python train.py --num_hidden_layers=8 --hidden_size=768 --num_attention_heads=6 --num_key_value_heads=6 --head_dim=128 --intermediate_size=3072 --vocab_size=48200 --hidden_act="tanh_gelu" --norm="layernorm" --norm_place="pre" --norm_eps=1e-06 --positions="learned" --qk_norm=false --attn_scale=0.0884 --bias="all" --tie_word_embeddings=true --parallel_block=false --init="normal" --init_std_qkv=0.0198 --init_std_o=0.00496 --init_std_up=0.0198 --init_std_down=0.00496 --optimizer="muon_variant" --learning_rate=0.0072 --lr_mult_o=2.0 --beta1=0.9 --lr_head=0.0043 --max_grad_norm=2.0 --warmup_steps=200 --schedule="wsd" --decay_fraction=0.814 --decay_shape="linear" --final_lr_fraction=0.0 --batch_tokens=[65536, 131072, 262144] --max_seq_len=2048 --doc_mask=false --train_tokens=1128000000 --max_steps=7522 --dataset="wikipedia_en"
MLP neurons of a small language model. Each row is named by its layer, matrix (up: input weights) and neuron, and shows model dimensions 32-223. Each number is 500 + 40 x the weight over its row's rms, rounded and kept within 0 to 999. Numbers have three digits each.
After each neuron's rows, "fires after" lists the tokens most often just before its 100 highest values on Wikipedia text that the model never trained on; "fires on" lists the tokens most often at its 100 highest values on Wikipedia text that the model never trained on.

L2.up720:489463488493575558469538493503467444538521545550581539565453530467465548521535513487441489484523503455586521500521478393450539468579500507517579498539506484511460504476473524536444542424434486491458448556558490528590521536497478479488543445545493549547539475510555499470474497548541384454527491548537596492553534530488592484498473500515520527555488536497548535475470492453510507507497514507533473472459472522445483487520460558537476525537505522525465552472526451502482527484529519429492529473529561532487473505549453429444475490484567502536511509440512515489524592543543464431
fires after: " ", "0", " f", "9"
fires on: "1", "–", "9", "/", "5"

L2.up101:578446438464557568478447544494446549521507511525462480538498516446561491598524439444473507502508487557516467474465523527428491552572560507490509516533491512475567502480459512512573635476488435625509483532450493510433472479388480459560442451498514516472565517443536518530524479498441517517520514480507449525464549511543502532489483474512591430490490452485515585487563476438406496465524451494482495504447533444510610484490525550501472534523569434530439462424466545435513510630517498512567444492434582491445485470511529515520516466531445520412509498543572519463454532478522460577
fires after: " ", "+"
fires on: "1"

L2.up1216:505565498431482543505485436502472419525570483505594521484533483482475436515536553457514545443496460516582462384523535528550433514468448475527456508540522469488438537456484500503535532546570585432514494541442528488460460470539527555543516506552544514466495504488517529453485523484520519499499562418443504531565468503471480523489480494432525478392441547496420486497561480490577496468489462549498503478548482539614491574472525477546533529521493450540484498536499557376544521584497458486539488469515511509422516525448519451536483454449476563476463505497493463443405545523499397562
fires after: " in", " to", " of", "In", " In"
fires on: " the", " be", " its", " their", " those"

L2.up732:474488535540475504461506508388511578510487516463494415501489460506490462522478432520514513455588485465489483424519470588468494502486497451481469489479503473444470547523498487542455474488518446484552492487488480485569493497530557491511522454504510478458509530512548524463529498474518586491519535474446558527487484443476521542516529490501439586534510511475465511485423501490523550469504525508512512558509463511505440509508498475494428461515513500474522580571459483485592567482458472481543471554496472560543585476440559545467535539469478592458479465478494499473430487585482481458
fires after: " ", " votes", " Total", "0", " hold"
fires on: " |"

L2.up2332:479498450537467455529502521427497466531531485509521608575526545523423549472430500481511504545557498537515508549425528415518557514469577554448544550489419540427545516450452416396478518439545523439456477555533449483560524473505505477471501475470541477501507492505491456488481462516400560474486457521390527516546482512513483511452579412508488466473501538502469472450448471532489555523495547536543494520490522505537489514572482506504476460499499444485499422481422515461481456503503523511528515531461507476444420497551455506454401478497458443479524530519447514504478453476512571534
fires after: " was", "==", "\n\n", " (", "|", " |"
fires on: " the", " The", "=", "The"

L2.up429:496500478452518520554476527509558421535460488472484473484536524465514481507528454512475439450505508476536547549435468488447516594509554525505460500505495469486470513488457482541519536468460504541484526477465509484459424454536582456465524445495462514538532536487560474460531466537463467525432575500434516534522535510522507494487523552496555494508563524368512495415560476573487452516462453488535435427511514464564492472521506465458472523503495512523567483463517541517575484524491471555473422567494548496453564455494527571489483475490507523464509539498534451502455510505510472534
fires after: " ", " the", "-", " |"
fires on: "2", " town", " |", " place"

L2.up240:529534543539511473502526444455464535494494459536424433528562507471545494571514507511574462490520525540490428504545493561516474496479500494524512459480472502498513491540574484479532459571500530486474536451507467534495463508442461438556521517513482475438560508465443535453486549525421467530497537489472484528473548525504452512545516534526509467521508505501486603504501481530490525531525433477474451492581488442490490543541470539534531522450561508463571541495519482522512517509471498549476454506531446508550487476515506522489469523440510582556543568440494460443521464531537485492
fires after: "0", "1", "–", " |", "2", "5"
fires on: " |", " ", ";", "0", "1"

L2.up1895:477484540521473489486496487514531463504489505482531481483515535399469536553535551482458428477482483434488511566548521508472421555525543472527520512511507551478532487500414472487548470543521485469506497546455552493422518493440434516487541467509460469521581507432430493530555482441506478492464484508475492506424510517518482517493498437531491478506474525526472438535557456464476560515508527487487543520509563557485551481449470477487530522538532481474535497446550554466499507515533510547534520472464590493534504460534547516542441489545439459458531516511486545464472499518503491492
fires after: "0", "2", "1", "9", "7", "8"
fires on: "1", "8", "7", "2", "s", "6"

L2.up2425:495474495487477466474489520512512537547526505492488461471468531485540483553490511573485517562520516543584465463500462449471468471519475526536507486513485508508442546481490499453524511487506471515479522533457494543533514485459552510494608531457478487462500467451521501530518466408521492548530545568471489499518442548399519423540504488530511522483471482478488496483445504493503463439502436496533467472439533508446565557544503502506483552524514496499563540454417537488451467471496569498444425509544412454504502474522506486502518535537420468482480405454570470490583509500517494512
fires after: "–", ".", "0", " |", ";"
fires on: "0", "1", " ", "2", "3", "4"

L2.up1925:465467496504495391481461520482556536469506533495555495516507561515544538503480474473449454422512540513494491495431464580482583597531521466502446557451464483488459586533444427462500463584411518511426492453452513500500583546510511515510516497558536493581478510508506480507468477497511574496506534518455459481558477529439454560482514500506559499505542488554414486525493520494543577564516467485474513474467444544506528483562475510556507526513554467544536423547503468463580445472477468536492537504494468497535507497492484451475558528464573470548546493532582511518474501567493488480
fires after: " |", ";", "-", "\n\n", ":"
fires on: " W", "=", " UTC", " L"

L2.up874:482559439495543474485481467422524458523524454539527451467519444528444505504447489478483473499490510558576530526495481471504489507547463443496562462518520437463486538521527485542535395533545474505492478542456568527485532508462481502550515528428501495446514401555496500524522491488582521539505521506478508513496491512445458500493460459484570463429519478449447512493468442528521509542490455470510561527497523560451485589516494455539508489482501544551547491547537508436565446517487553501549543450508540425466465563513420545511543459514518500501519551504441471502474523489553536579
fires after: " |", " ", " Votes", "|"
fires on: " |", " %", " ", " Candidate", " ±%"

L2.up2897:560503495440519467487413508486528371478562437552492497568537452531507510478451453444489444565490473523545535538462568436466529460540546567512481491526498520497549585542530497494409523466506396452498478520487370539520501485474516524466507515469552430455477463491472493527581531500515496525477464555476503512551546514539451533433564488491537495504551524500542458550491455467513549479474519525519530449449503473487459539473464428500521488534407571485506463537509517483490511458542526509464513505556441482553515482521450514524490564409471474555500586474450504615468539519464552519
fires after: " |", "\n", " ", " |\n"
fires on: "-", " ", " Votes", "5", " Score", "|"

L2.up1890:564537498544514457506496474572448534551496439492458525438551417486485485567512504531413538515509528482547505504564509473478503553628522440494492548433433461478560485509438494533469547506470571536486459519555483485477503515510497476497518477571486580475530521497468557484393472478459488529433500445541504495513522477549511467519482483587501485490529582513512544494581423448444520480433525575509509506486474542523482459511507508579574497467498473552510483516483559483485456600536478484509474480523527470497422445513499526503524462523426513523479524515536434512513457510535515487
fires after: " ", "0", "-", "."
fires on: "2", "1"

L2.up1762:468484502452429491557539485572456539487451578480435485435493465517492489541466500546500438565492518567404513516562482452527479411487562478531506493478526526496448560473521505460399487499451548489511482523497449455535559526526478462550504403477510580469508546510501536547550554521537436462507494519514622498494555540469563506450548512473598557478518519503550486484457553539502524519470518477500524567518532479481463466485511493537519475438532488472487511490475492497515507512524573402485473527462475527541477473541502473441461505463490466439567499485466468480512512395549503465
fires after: "1", "0", "8", "3", "9", "2"
fires on: "1", "2", "9", "0", "5", "7"

L2.up2731:527501483494492416484501532442527480443470566520526576482526498512540505520558510495509465517439567520439573498531476552491502468483467496488503535490500527517453479493458567459524448537503496493528509528520506462408460489538482459521459497491582490375520485534490390525593538468452423405571481495525549531521495508487512524552464487443449500504575536553474427526477534453513595496533479533456500494532564547487466555459495553436506558530511553497508498446485522583458454582490443511473555520508487481488483486446513530515529492489493511568511464463474516482470501476501508590
fires after: "0", "1", ".", "8", "5"
fires on: "0", "–", "5", "6", "1", "9"

L2.up1130:523485521451555473480538504488541531500519481606533501468475447527463455528484599548473498491465518532524561528423514471517513460461487522524511472434492504483519505466486471515468522454496458482555541567513504487437524543516537528505472534590529531569508480482496512487473548531549488521543489505535536490583483483477539388503414517507510503551488478586527497504592506518522487503495482495573474499459528505536528455437394549484476462540515513517552470529459566522467554515509569526518492542530507535501448504502414487477547471470480482466518480442456536558519549462478557544
fires after: "-", "|", "9"
fires on: " ", "7"

L2.up419:539465559499551477460425432489537470531433557551566538527506554466501485530469414448520517461465493560486440478463517499533517475454509480541462434473493469516460493484524538547447535469494516513507531515472437480489461532510484458468503454549510507500534542495471506492512556483478510579531546499504498427508457477411482428456503456519530496495513552449471552509576410510483489490515502446424515424490474421523500475556488514493519530522502452529493517555515426521544513473457563541500481542510498593523492510422448465421406518470460550408473465459422482469523470459475486481
fires after: " ", ".", " |"
fires on: "6", " |", "–", " |\n", "9"

L2.up1301:490490543479469450499510472510510538427497498498510556496535415518543549480490482556495431526508478507547444464522500465486518412525591523437420508507517532468506473486488471501533521489528544462492445565485542557475413554507428505452500527478458566433491448509500487486530492462521555467516550458493524499495511515520531421525522524458524481476519533523484518601466489461493474495518526491528525527439548418469517535486563524435436511478497507501513490509504540552458502530497454531462527506458479507494485458516492525434519548464548476489488550490470532603502506542555562468
fires after: ",", ".", " footballer"
fires on: " As", " who", " as", " because", " That"

L2.up933:511485554581485555530499400564477481499500490509610454442514460488442469570488522488482532471542484441511448472485505475486523449458516471484535507512486542491490508558527474576485528519553445527484499472471444433505525556457550465511485516514571433481572450481572510524439559530541474442561544503545489567436541478470480505498515442519468512529481472500536558535470484522457520494443418475444518452517515461488473483438407498576528481491469489475498495498463514457448522526527549464511447535534526499454517481461472548543427464570492519498439506525558539511543508600470485526
fires after: " ", " In", "In", "2", " that", " following"
fires on: " ", "1", " year", "0", "2"

L2.up1663:534536518505491533556497526518517536508501497440526493532478549441494554494552463482521448504490602519516546462506480522449500514546474529500531543494525561521444492536566494490514517508449475458502469526479516538542480520476479467565541528506481526464518553509486507508519487562576471541478613491520546507523591478536490577502516545463500532464417476497518508451497512485590582480483485482440456462482523483509489533512442542471483566468515522496505504438483563428531514561544500463498485499495465503460482463531554429537467451459542425441496501515511518494540556441472506526
fires after: "2", " ", "1", "9", "0"
fires on: "8", "9", "7", "1", "5", "6"

L2.up816:411526537498504512378492522520475516561497468551518537494510448498569469487502500483617545467593457445526520522492504467514433513484464525507414567541459537506554541519498441486552511457470502521423497515546491451516503457504499495480558516511519519496519476500500538503529511518507517514485520454538498456542464510555543537512462501495517550388491533425525531417508482436513428390513494524547423488466476518483553494499516518493495490437436494496466592559475503490501533557478559484487445540535511472484488469511491543534404550434467488447496487501476466505493516514528414497
fires after: " ", " in", " In"
fires on: "1", "9", " addition", " other", " two", " a"

L2.up199:437472532463426512511453435501495558444356590500523514518476433499501490518471505462545485491427455464435560528534515478496516475507443533561494602454450506428505462510495524497510416483481468506452471463456482501488543462486497482483490489473494517501524481468479463470478580512458606554474459484506510598458572517476492563520532503466519475494477528516490487525510458591539535484440555485503461506452547498471575482568504440516497505465551489506515509483521539511449512545526526534463528501485595537439501584437483485482475498506500476497532570493465437475486475444482483481
fires after: " |", "0", " UTC", "5"
fires on: ".", " %", "+", ")\n"

L2.up70:509498517569544571531564507474485467539410445458484522464485471504466525505510591502575497471461587530503474513498446459514579542507564509493465473563540510504482424523529522488434501529524511523508460542562528528507578561535499459537501452444547495456491454550477530467482538440446518426539510486495479493541544451506480451490512412462488535522529472501420494556503449521463533501513538465515495455425499523509514446469496523507533577485505493523573418429540518474529487497430525483554548548486454465531484516584489526552457556522523508445479450533497526558494517505575477496
fires after: ".", " However", "However", " Furthermore", "\".", ")."
fires on: ",", " It", " This", " this"

L2.up83:467512582524522489573424495455630450467567595499454489426440431505386463533511585508454588517492551499459551523540487431515498451481521457532470530431524467410483513552479492497542480480479458479558429468506586473462524581473495553494502499574475492535514493481431422509553543547525425470481508455572474488587526465541496496503507481536515499496490457607489492496423490483538497479538545540470502480459476504569542510450518484524500517487519449457496464539474541487448486472524547507492485531514469422365509453528419472487547484476540456489512482524494556474494514515482470501
fires after: "\n", "2", ")\n", "0", ";\n", "c"
fires on: "-", "2", "1", "\n\n", "4", ")"

L2.up569:508492534597499487429444492440483417500494540500506481480502548510403462445494471429460504464469491476524539539518520563524466494532525482473473434446478519468516551479456583556569505525536448544424588512493512504535435493571437451460514523618534425634477523424464488473538542498499495481439514461518444519499510510525473498543438488518461435502537475457516480583476504458517515485503498498540467548473492480465551498511631587533469486523495480465548518505509512478564485546499554532596480526563474446527498529487475527519461498522493483487501486440471489471557517495424517498
fires after: " |", " "
fires on: " ", "9", "1", "4"

L2.up787:465494560543482488479496477495492537523556518490572536439514521536475498487516425533503492481481443499400477555448484506551485496493493541441557497494490480565537452527498496514550451567434487498483449549487524424487462496430552566546605522569577540540514470466504457505503471504506528528509466460516448458539476513470519525612520499478516517530522493514558437541411456478572514461492493503477510558483519400485507454513478479503536512443471505495520522530470550469508491529496438562520475527539531461491527471468526427507436547519443472445522562567512466497497494503432530517
fires after: "–", "1", "0", "2", " ", "3"
fires on: " |", "0", "1", "6", "7", "2"

L2.up858:552518548530534529504536494476538544471508519490450566545495456509509456555480519551494467488439516583535431580495466520541480485406457551472510486521455509592518549434462511485479445530552520512426460566542527467534505481484499504466473513508543514471456468386496529510507548428578473534503529428482482525493436416476505484456543490539628502471423504511466504525529424579521454542530467566523503431462497502522593460478513514507502519513457481548489497411539494429528565435516498470489619474534477448460457454530447501566461528507455544509472545516514570466390525558484525469
fires after: ".", " However", "However", " It", "2"
fires on: ",", " According", " While", " With", " has"

L2.up1043:545503482518548515542508516534567518482488510460442437529515497491536489444436533498517580442472530519446572475537525538512533499450499517528526530453556530432521426624524449520502492543514487536517472564462543453466459523502530438505433499529518485485528518513507484516521524555519504522523545500409460452508531544566492584484587465487473499460535503450538552510561431593487513530503477529474452520501472440413429502501560496523512573478545471480545586514500503420553547526502418463522457532517491466472497514550510515513518481497509571439474490511480464477477482513509615507
fires after: "0", "8", " a", "1", " an", "7"
fires on: ";", "8", "-", "-year"

L2.up2167:489485505470545484500519451469548517498543419414481470473432521463572478508461443528503496485512563550542469478595521523466506516478507484509437439446507444459420487525521460545480469490499556480450532557525500547495468543528475560572443512513511488467486588576443479429539514458574572460520461527532502509476477457433509506560549526521497495527541532521506470445512460451479541491524443514479508478504480479488476479492512511455526561536546515465442467389453512503462532501538478507519489519529546499540532571555499497504539545501494462529493477463515488538518512467509529475
fires after: ".", "2", "0", "6", "8", "3"
fires on: "0", "2", "3", "8", "6", "5"

L2.up2612:466491546563514497471359462546489513517514514494558498506550492525486467501527541467528523538534493546487531538449501517462595475495507541458528570438489527538431487414516505507436468492589485478481475568516501462441430523515551573485513515518507477452453503492566439481475530523490478491501529542451532583547559485447479489485521492538507470536509509506465498450511448466461518556490535520460496529474436466426493557489487511459422557535531470416515493484462484475556467510450459553466464518555500471477529526497553576534503490522615560455534532479507572438487505538584503479
fires after: "5", "9", "0", "3", "1", "7"
fires on: ":", ",", " in", " (", " p", " o"

L2.up2716:442467479397482512402515528495480520500502585511512533394544483536521434537484521466440438498425575550522494462443494551521452474500523458511513540488508429491412458506389397481482424534452434529454526509453484548534516437549486475476559508582525533532524534487560470497549513491555517517561518491404551503508485467441442461566538484547526477488495474553569524511565434495415505487518501465523468506432538500571485529439553502512394556452481529505566448455560466513506562504441532485508456514506497549598512466486498508497568544570484533494443479507498443546517490528523508496
fires after: " |\n"
fires on: "|---|---|---|---|\n", " |\n", "|---|---|---|---|---|---|\n", "|---|---|---|---|---|\n", "|---|---|---|\n"

L2.up549:523507510516520474488512555488462451417526519467496507494487434479503512523509510544484541475502521467501521536481510481506536508557508426503498619474608499461494509492516492489503544491530486579467432522534512497520478455495517518509596462540532446424487471483476440510503508482495522552462463473536626475503563533502549464474505481464495512523561506521538438498546392573528502494590524582534564491502495505492536483520493433520473506518463478476435516511526493457510464475546521489474396513489510518566439504535511488543554618493554484497480551479494517510422452461468448480
fires after: "\n", ")\n", ";\n", "-", "|"
fires on: "-", "\n", " by"

L2.up2724:572551490519496533523539436538528524518476518506508464442517451483481504436490515537492543453530575500456467480541518545535504437549468465560448434481528488490479490496500495525526525493544507512529424453512503468491540524494521470539426542495497546463514477445486560549537509532472519520518522494486530522450620422575505476514487520400533551487491494518546481501516519435511546561538500524489476474531498580596517516553485507465543451439470528482524521570495513503435495474567537436495439486470417475544547454483502471587483463484478476468476501505459560461489542545525518443
fires after: "0", "8", "1", "7", "6", "3"
fires on: ".", "9", "–", "8", "3", "1"

L2.up2224:486501452502473504508475503526468550496563545413498521474564500444522553412513467524512526564517545493509538437523546499534498443577538475473498513527543432514518534496490413448485536442512499506509522471595505512511457519527486503541535483523478438473446496469504482501574506504522510501471519509448569426481522529541480422545389522518575450556580512549516517579611397446579554466532547478531503491516463528483443474523538439493484497531497461459417499526571557493488498387515536474507455579458468559455504539467446490527471477467515548511557502536518519459458566538468566492
fires after: "2", "\n", "1", "ר"
fires on: "0", " T", "Cross", " Cross", " י"

L2.up1145:526503505543500514457482489538466429474479521473477598482505485460568502454481448497515462561506529488519430490513513453454471549492457522576474556494490447569404518538502490459591442519574455487497436524457520536474515550585471487525534447518432511479573471510551548537506504544477414511430548509479496479544490506602512506527528519450583474492513556518525458494513515481529475518507523483495529528557514464585512472525520574525491424459487514526488465478538506484479432447549474490604494477440516495447494554447497422479484434453419511416514518563522554455489575532479533553
fires after: "0", " Championships", " votes", "\n", "1"
fires on: " |", "0", "1", " (", "|"

L2.up464:498546459507532472541532475498499446483463396432519536564544518565478469539509514501484542456413499524452517528547445539465511491500499505452508528460531532449442564461486504517538522545528449495441492490537523436480486499532521457543536470560573424407512445449501495510474576478409563529441517477491533481525467473480490537514441494529517492433535509562496496519521488470490553492466491515479459513493502487488460485582506564565519515424545442504465474484471439484569551496534482566481503556451438533538589510483530449514474425457527394416531552489508503529422501599548416519
fires after: " in", " of"
fires on: " the", " that", " |"

L2.up2270:546488453549483516423585538452496469543508434486503494492473392538490505472530568506485578515556470482494433594519550487561509456488523495528568434522525468504545498516531486472511495498570465518498496557539412511496530442544509549535483502541542450478493508551579496459374503506527523531463452467504496516515511494443530546576478496442477406499535590463447485476434474501547473561487439551486499469539487457534566549491509532498472461458520501489588512463496441501438489462506503515473477519530495521506470469499524567499526521504512426441487426474462534486468521452516526443
fires after: " |", " the"
fires on: " ", " in", " on"

L2.up856:526529560546438501512601421498507552521488509524428476506501484522559536474489443513517510486469551485543479495558465469476523492543497486494486544479477540542467462490527526478504485500499521530533568540512459574538496478490559474503457527462499394506560447549459516440440587482475458427560572516476514548476512503522493472471608554516448475429515448469422497511502529437488488461432542491487541467524502510473430442514423480513518463539493507540531446494482504463525554517488613460547497539420519443505488528518502514432483499527521492573479452503488443506514503450511468469
fires after: ",", "0", "4", "7", "3", "8"
fires on: "0", "1", "4", "2", "3", "5"

L2.up2095:470540422508497482496510401490548525461519522468526554541480557482469505482505431468498548461517435546506441514500519498435499479524496473489491489525579450554510556486462547473490497476515512605455512543571509557556472503617579481494490529473492546491464529539450454513584497448511518509501551466481430491466475513454429478560487522541496502539474448552513523509472452523445446531496459490478495497517438452532509488528572505501441471440508425546532513523498530610509514509538518574502476445536480489534480478488521476428465525570479463461473515551496502531607515439583561487
fires after: " ", " ("
fires on: "0", "–", "q", "(s"

L2.up1614:561465515470481459458562470527546482570442450538512496506484511561482501547477506570487507533453510519511521490525471569482480548454536471492561523462465482444505458463446524438493498548510561524508519533469458586505504474509461539509475413432543497480503493481521527462442433538501487446450519505533544526524487500530450462571549454470547514464531462469566432515452408531520465438541445553491553498487514484499532458521570512420434515482528492496541506481541511527466494507465498511510503531541513469495527536489492490468391474496417558415517477501495506496515464462481573517
fires after: " |", " |\n"
fires on: " ", " Qualification", " Notes", " Pts", "|---|---|---|---|\n"

L2.up897:410475459495525441473442524531480529457482494522499505516485506559466438553458542474526496501513510448488490486503483426486472495537519453435472457549460465517443511433513465539394505504437458444584456517529453416541519551523498460499486508543485497452502507490526426487435480472429497479486509554540455508460547500416547431486511492539436489484472543433557508499522475497493483526453486467500509490497513405538558526527558408488516506504497455469487467492558540450550525422509479491387565507560498469502567453550506542554510466468489603459416464541505576460489494582485538579
fires after: "0", "1", "8", "9", "2"
fires on: "8", ")", "s", ").", " –", " he"

L2.up80:486502549499475499460517528468507440482558494508461493492537539479547455523472515551477461530463511525440541524542451401551520374503496507448417489507483487462480495478514482531530435546464543487552478473506587548439525507536420490505522544470541566502487488496477528501476506503600503482515509576502512524549495501455486526471527501475436486512488466547494513537509479335438496437491533485490471458492491465547507448507490505520519488471474502521426484530469478468467438482577504472530441476555520572512547523488556437483517553509556574474566451442371469549517532478472505438
fires after: "1", "2", "-", "0", "3", "5"
fires on: " m", "-", " kg", "2", "1", " pen"

L2.up548:487475543494493475515471490460470495529468581491437535461514502447501421502473511512479530483484436465494467525495438470530499509532560447408500507455421500484440449477526518469474521512546507484526548511503524488532483448481502462516521516485431574492486532483564464531500457525475420457563583451524541500473547496446467536544541447466494461465474558584509464490475517511530516553407500516473503495554530462559448427539489480556497429510442547490428486529583523520480509518436495535502572444499430482528477519444537553591475510439503485521464484508547560524528530463552638580
fires after: "0", "1", "5", "2", "9", " "
fires on: "1", "2", "4", "7", "3"

L2.up2918:490563498430486507510438448508514485459512482480486475492556478519434470494587523495479504491509532554501499478519535517511522447583513486478502558459537546467442546486487437501502507451458532471499448578505536520531501525459478559540535521438516470482505516513486510529496532499553511515412475446506501535551501546516500557483472524446532484438463448504523544506506545536599432519511459515509486569462532578510525510482483512507500535491505526519498495491498527499523509504573520473564483492430491540548526498554480492445478519452496487475476524514514476510483399507504505503
fires after: "\n", ";\n", ")\n"
fires on: "-"

L2.up433:456483531509475486540459500500530526478439537523567487534470511491585507518522485543494487437505536557464519514456536496501551457487505536496538482469519545454536479521501451521516487480531476472525513500484524492521594532549579520530447502458475539436546566491515453441494470499518482500497477509500528523617488388516476527510495466442485574487488547585508360514534411473449528543492426498412514485543438532435535519492461515496456540503481496475451485454493575470451457513557535494517451571457554529483481524485531489481476525508463538491491536551527475483505532475483526491
fires after: "8", "9", "3", "7", "4", "6"
fires on: "–", " World"

L2.up1187:497401469474455523572453441452520439551485434455517530518522504501541516474457455449469432468439478538472409544517514522426426478576514485502494462603483490475521492576453539561554458518503508467528511584482485466514580456473504507544547452510444525441474569474487531442489485482574474557575544560497544566504474492520511526505483485506543474545458467486472496466461483549526439479503458475491476452476603495561535471475522619491477528486519505474493554609579537534492505454506476533511523438518501482506510441503439549482514501511442542529501441506512412459468517557453505563
fires after: " |", " W", " L", " Pts", " GD", " D"
fires on: " |", ";", " ", " Cross", " S"

L2.up2344:543479520480484528480486574488508469550554464435566535454566482500442409479439502551504458472544452505521516464431413548520503510405577469533477432430509537491418519572510520530448464532559450488486540414512460458445513522445530507542521559529475487515504549502574505514616477507462466530520549473474523470527499507502516501502491505455599483521541465498542445504498540516534463572514520559579428512400498495449488501505489528510459524502470524478498417506484516478476486455477533511546519478536588533551472512481559493570520503509482534532422573483483473534537476469467547514
fires after: " ", " the", ",", " March", " May"
fires on: " ", "1", "2", " Supreme"